Weights of a small GPT-style language model, trained from scratch on English Wikipedia.
Size: 8 heads of 64, vocabulary 4096.
Training: a variant of Muon for these matrices, 858M tokens, 6545 steps.
MLP neurons of a small language model. Each row is named by its layer, matrix (up: input weights; down: output weights) and neuron, and shows model dimensions 48-175. Each number is 500 + 25 x the weight over its row's rms, rounded and kept within 0 to 999. Numbers have three digits each.
After each neuron's rows, "fires after" lists the tokens most often just before its 100 highest values on Wikipedia text that the model never trained on.

L11.up172:465499470509497474494530531529516516484463499477517487529496491515475533495510492485444491494487509479516558463503517505500522532487505522502500487552439518526506504532517491508478524451481501507467540482493527492494515599483491479501501502486476418525506489542458504506558474500533522498515526484552558467508493493511507445492491494496514510439508499462479549518505524517502462505535
L11.down172:539531443539497442492465520550464492494489517483475461487515515472457485480472515514548446503499497469505494496457534467500487516477492508531535489522503483479513493464478474501502468477526502495509520513519542491497476469510437521495474478486443481458497525511493497463513519522482521509518511480495510522485495539499516487493518486503469521484527471509508444494507516484513480487502
fires after: "1", "2", "9"

L7.up1080:492506523531502545514471509518480538481472503514511513531480539473532528511486427451473506491520495506525501499475483449512497493470476465519488508532540475464530511500484495444497504499497512501498502471489497492501542478505524532531457512517501522533486534485501457501499528447526510552529489519485503487484524473472456499483540478507462494529487534530522482478496513510489500497497
L7.down1080:502511499473461517520533505523513443503461454489490521480517485488499502512494513506478519520524534536490479496505421470467507507529500437489490505513517532479546504505510460538526513514506501549497510546486516471478509499475487513461530505461479471502495516533511472516491485522501478535504455510504457484521498536561455510465520499546499479466492447524501498480560493485505516502501
fires after: " f", " c", "C", " sc", " F", " C"

L4.up332:518511486432485522496517531549484505541518501451495512500471507523503488523518484524488482495472514505509444483525487487511499508507509477478519470507515516511533480523478500495508527497504535497501516495486505571509447543502469488477502463519505534488514499544535505507466485470509447476521549502562501554468493472509509494530511492512456579496500535492483473470548509514499511474489
L4.down332:490476477505519511536529484524507485501469510499504508554494544486519481513527498495470494488488558483531489506498455498536524516474475496488469475450471504529524449503498523518524459545511492543498505502494514480507513531506517485480507464464509469476509503534456460531494498470472541502492511524521539480531499517526494467520480536507490453526522472489501452500484531499490454507531
fires after: " C", " N", " P", " E", "E", " | U"

L4.up787:490481487517467442506496514492495473485542476497530479514501515512527539481517489537512483481500511540515521482504491498509501526492526430443458491499485484513503520492482493437510498509482458494503477518496514485528475503519525515492520531475492459486497509478536512499501517469531514471463502494498505513535487537470455541500516483515507472483472487513512493490503550499488508495493
L4.down787:518512503519511499546460543490584483492473465473534515495483480472451504478446549469535501499509533531518500502482512501550516498505477498490475487531515520530498509527533508513512534506490485481476514427484497540499508469497524493493479492481480496509507539511534518484484468528485523514506508515484470485476500568520479498469516531533510491534452486501498528525468487520491517504457
fires after: "1", "2", "8"

L8.up226:488518515532503508484517495480509502482471450495477503501486503507495507470516444497582480522492538522536522517484508486473489441486505500538506496505503483521492497530474493476499523513518492510462498487463502523512485487506504480509518503488520460492540528484490543488477494520530477494492471470459505474470513492474513464521511533523483495510507457532487539467490483515486494476526
L8.down226:479538549537477495520569498463511472517486441527500475493500512514472480518461507532531517490475493481529533491483476508515521498483502518525474471494465527515492476495491473508506497525510478546517532481497480517518530494482429484523490490450500496515560525501479490499493479567487502514507482413474543531530504481526524516476493463518538463516479539519476498495431503504522504492533
fires after: " the", " The", " of the", ", the", "The", " that the"

L3.up723:470531485498549508522473505512501477511490485512492517518451508527482504477526484492479516499498487467493463527533484458476471562538509456527515537481486503509476478504516474523500495538500508474507502508483438512487491536480491518488529474520440446497446469518480460525482525544503496515490459473497481524479510486490520510516496492465472481519481523528530522452470478478510518480522
L3.down723:491491471532501545495550470510439520509512506506480565520478476503477536524486467543497447509493505498551475523516499467495487486535508480493464460486572500574525530511511575474504462485494493520480468517523562537440494543511494505455520534497493508523544553492426513492520509478496507485503525455524524507489552515493509496492510458488519478478500480512516534479502479518492471529472
fires after: " st", " t", " St", " b", " v", " K"

L4.up399:474544494495496489464543508543497524530512509527521508428541499511496508454515533501487500519503508502471506531471494535498483476516463475488509501463500503471531497508490512493504486504509492491510487463481522498482527520509511526497488511471501451530464506512495481540533484507523464511465506483526475467527492527514501503501519543503524505531516482526510514501498511481526455498483
L4.down399:551455523491493517455507458496506499510497513526502473459558506510489466522548451504439532474490497469496480474459526506496564495492497541461540485500516527476516480517502499510521517506515491534531532471553514500500477545464466516446468512511527472487538478508541488519549473489525505520498515500518518538490514511523520494516511535456529483482555484510447490529490441507508501539452
fires after: " re", " ex", " cl", " m"

L7.up212:488501492510459506459479475478480481497524469489470492467515502511535478460499495484531502489540421480506535516499471499509496500558436497525541493527534480474541543503501497487479513527466458489544534467480458499477486520522490503515504505520478525500544503434549519494510476512491496470485496460510487470440498517536555497514552446513513508554488512513513523502499512482508508460507
L7.down212:510547516517480504466473478482570494483537505494488498489552524495489485461496506472460494509513486482487479492509497531494553515493508489546544506500497492514487486512472525468451506522491470503482481520492514518518494502491479521498481482511529498522492435424540458452511472525522503468505497512493490542518473518486497480504474509503461496462516524496514502502543473521495464463478
fires after: " s", " S", " W", " w"

L3.up961:539460528533486490525505472504521415503492543489492505534493496517532529529488462466467487489483492536502495483498482491529496457467533502474464504482491495501532504537500484560538493485516509457496445499485499500519449527514481494524504509505523491506493483440545456510492500474469486471504510492517496514527511535499506548514507487489487521519515484482480485542508512516528510506499
L3.down961:519490531530473481526472509493504451493478533509550540466477451485460513550442484480528495481488535513517509453501518469492492537467474509487484514516517490522538510511479476468501509510509512485532465502540528527486506485492469498514504464512483443526479528492504492515527492521481510509523473500522500539507496519505476530502482477517516465480501520502505500529535471501518486472490
fires after: "1", "2"

L4.up173:518497471493502535520481473512442528486503492455504474480464503526468515515534481531514526484505487525479509497441485466552537540489467510506508494498511460504467487472523507528481502527482507506459540497550481495484493449485524511507490532499478508520509553497469520503515430504466520478499530456491488531552514486465497492496511475514544534510509442543541482490536520503490509519495
L4.down173:516516522425547490477472488520453490471505548545464512496513545520485467474484499498457549510544471487497473530511478525541496521539503488496502524521521496544446466507451503488482500459509497525516455471482508519475501463518496516532483465500557462484529504529473534510474501474527499497486461538514516483469492511469515472583471539530466526486482471458511565526535491497513518495517
fires after: " Th", " th", " Y", " O", " E", "h"

L3.up642:480510481457484452472501536449480441477499531499496496522503470561493472538526476496470484477524484486482507475493456529502558539499466494476507451524465485552519516515471474495534485532515506470535511501496474508493469517461529489467459537526491523507486482480532496512462495467523528492493477518509466525508540482543452508508450484511486502502472474523487496493499502529501536470504
L3.down642:496495475489498516475477501497479516510494517509493492499486489527476523486474486450461491534485498480500464532529499478513533534504500540512494518482474504541504514440457503507494533488499514585484497519517487518494507446507476519458523459504493507504496525459468515499486468534506497482499530515500497510479536492523480537484457533564504500518487469506512548465558544558504538517498
fires after: " T", " N", " H", " B", " Pol", " c"

L4.up433:480495551495512507515483420515476560470541524510497531531494525508473515508489497519514538463511484514486536513507468497488507500520528548509513547499448467519506511509506500511472470491473470476508509481465519512474439519476527464508543528489428490492552531441479502503475495504532557506475534452517499495516478507508500512515498473460496517471499479540533524524484491498480492490531
L4.down433:530493517512535502515526469472510537510558525480531545500483523476538547480432520511549480497505524470493495496479490538539511505490507466489454485528476497439472543473488529478441486477522508510512474496505506483510476494486508491516509485531490480493500515467492490574469501464482501484522484503540491449496511484504479475492481473481541519489452477470490523508497512487496517517472
fires after: "\n\n", "\n", "ee"

L8.up11:495514465511487537463495513477512499491549505504515470499487481482525471537467465444514473511522468478473512503482466511528516480476487487463514522528475505511481508514518529516510478472473498528505489516460468503516487536537491507469505531537504447469516456488521515485518529485451516475512469486501517487501489527541522504532496497480484525503476539519544538474478501504481513495482
L8.down11:488515535497492487483522525500473471474511498521464469510506503518539510458507494480531519476494452535523505506497498522509496517484476509464513523515460516509491506531453546479478481536476486499463461503540508471515495445498494496481518484475501537491477507509505443516500500503509451476521499563501502479511495500499476505520490489498500474511536497539534536527468505494540473473496
fires after: " s", " w", " War", " r", " res"

L4.up707:473476484516518517517507510513500509456492483485502478491491500523511528496507512473471482478474534525520522476515501532531502499478543553463532476535485508437524484537521500474501462484541515528493478505535480491527529516512535549537523512540473532503459513498518471491489533444509532458501505496487523481479516537512513497451485479492535502449481450496478557541493482479513489528517
L4.down707:469528491519483504535501543504450509490501503529507475499506464507538475487492529502481506475516489531497508485516481491472451494517493474512498533500458480494518461506475501522458499471457492477537530512489520485490495445537491488507476525490520475488507472503517473513539497501539534507471476535505471532504507508569505479530492477538486499552520536556521457457503487541490491492504
fires after: " (born ", "1", " "

L3.up80:471484483528534564512527487502516497474508467557488493477518524496476503483495504491541446510522479540500479477486446490504508460486546492493489520542465472549487471436449493440460524507460468462517480481488485482490491489502490483496504517505542483530518491502514546466477499520524495479500489474517480505516511521448455536516519486508534504515512539470506522465510490490502504449494
L3.down80:484505476531505535529523505534569488494549491511491549540506491497486516518481513518458472485523527509485495491477502487462504505482466516494482500466491521538526448533527478492563512495524545524513476503478508511500469491526510545512468468505510516509477523511538478500547511533462518506489521516467490541523505486523448466476474470476518499492484443515457496539523499468506506507484
fires after: " the", " The", " of the", ", the"

L4.up923:466523481518531493481478508483460491530464500497482459452482472529503472514531480534455456555502501551487518514503449464499500516483480511508517503497525539454494511495501535483491514484492474521469515499528506500531464484494464507471536494519460506485515523497519508517513496523527479474496534489478495478502477504461511506526469504516496492577531514534493541508489497496508474495498
L4.down923:532457528506547525520476490482515496497512480517527491495521465546522500513479476525487478468487535470521487522516479490509549542461466509490481496495486515487523475491497503495489527538503456487503501517489480501500442478480455453516506470564513502519478483453475515485497492520462483434495475476485491465491521515513465487505523523496464527511460483494451524528497495481510454498485
fires after: " w", " s", " y", "ad"

L4.up720:484439530447521487495470498494441534506520512518493499478532516476487495461491472500494490540505507478496510541502546486504488531460479478529468487487510514509492526513490496454478530536523496475512484511483536502541492506508497499487480506528518489476530547487495470477468513497497455465502478486429505516489534492524525514462513501537482537512477517499495495501526517508517455510522
L4.down720:503511505461481508517522573496489480487482505474518514481487540455482497524516533518505509527507480485483519484491441492481489505499494474523460517484488488516495510503521505495521509511519482492480511530479538442471446505503500492476539523479492503522477470496473457491489519439494528487503497506470507500497507513503492499499514516493542515536490517533460524519555530483471494459498
fires after: " f", " F", "F", "f"

L8.up1274:517476510487508481459445455503501535531507509446486521546489516494540480486525474503491505517487488491461464487475470512542521549477506511444500518479532501489440491484518434452469444502470477498514468475481500520535479458484534492556523538507461504473508546491469517533471488479515510531494539477481494501530506455489505497511533537490525545498485473460485523493529518548494518497443
L8.down1274:489498504463509512527516496536507487468512442486489473507480498499485485503524541502510510511489498491498495519456489492505497512491460518548511476530512504509488472472502502503504532550483532560472515531468493493469534435521506508500489458506472501477536512472463477489487531464450475528527523531497521522490541460482514446506456569443496540479527498502488516501473473529492487504517
fires after: " f", " E", " Th", " th", " Y", "f"

L9.up756:489497526515504477484465494522498477438545526531500517508490522540498522522522440518482534558498507484498493486516517483506508496508491485462534507480499546507521506511531558473504529459494456447469519497510477497516509497491524512485497502466471522505544504497503479515468494444511509496552540474510532478474513461479521488490504464478522513474509442544536522481476504480519507522462
L9.down756:499539501520515532499516512491432456486488517491479513482522511474534529535463512508526485520534521504470467542480480471500496482530490483480534487522504484465538481523483472501473476475491554499533507476524506485509464503512487480514493489571504458547512470480497513503529425513505533549508462504522478495511490490475494535495489527457516506472485473538473509485496486491515494454472
fires after: "\n", "\n\n", "1", "| ", ":", "=="

L7.up1225:530546507492527472495555514497440545512482513473518529460531505450495514488474518511505499498523541493517466490507507500499454492528471527479514507495504516480525521538552499492499492503530475550543474468463489528496534494529509538518479479495450480514533478474505511502452506502511502471461502527486476460486512496470475497476503494498518500478511466504498471451511491484518499518514
L7.down1225:483509479468515512489483476466434502498520525506446497508480485488507480502488500492486507491528477534476507493496484480519479490438462475496518463487502497467553489506484501446535556478468485517522517528498502487522511467512549494466535524472551549510537477546482467494507514507513483509521524492512499518514453503504503543509519478536528548542487488519549487488548531508532521475466
fires after: " | ", "\n", " (", "1"

L3.up1066:503505493473475460519548516473521507468489497483491476485503547523509489548472498509485512465491505443495472517500524476439468442528462523473522475498520494482550499532478473537506472479480447503526483506500522519480527532510511487495472545517482518488522533511513485518489505467512533523513509470481506516469477471471485526491490506516519518473536529461472499483543524488509507499504
L3.down1066:566492501500447504469536511510479548497502508462483506535526513534515511518451523496488467504484518513512474513521478487510486500507484474466518512435452490529505526444466510496498495511494584502499524473512502519544475516539520514528496489509483550467489507480484525502499498527487519498520520509497495531500527512482462499476497460503515487531510521507506487497472500520456497519476
fires after: " B", " Sp", " H", "R", " R"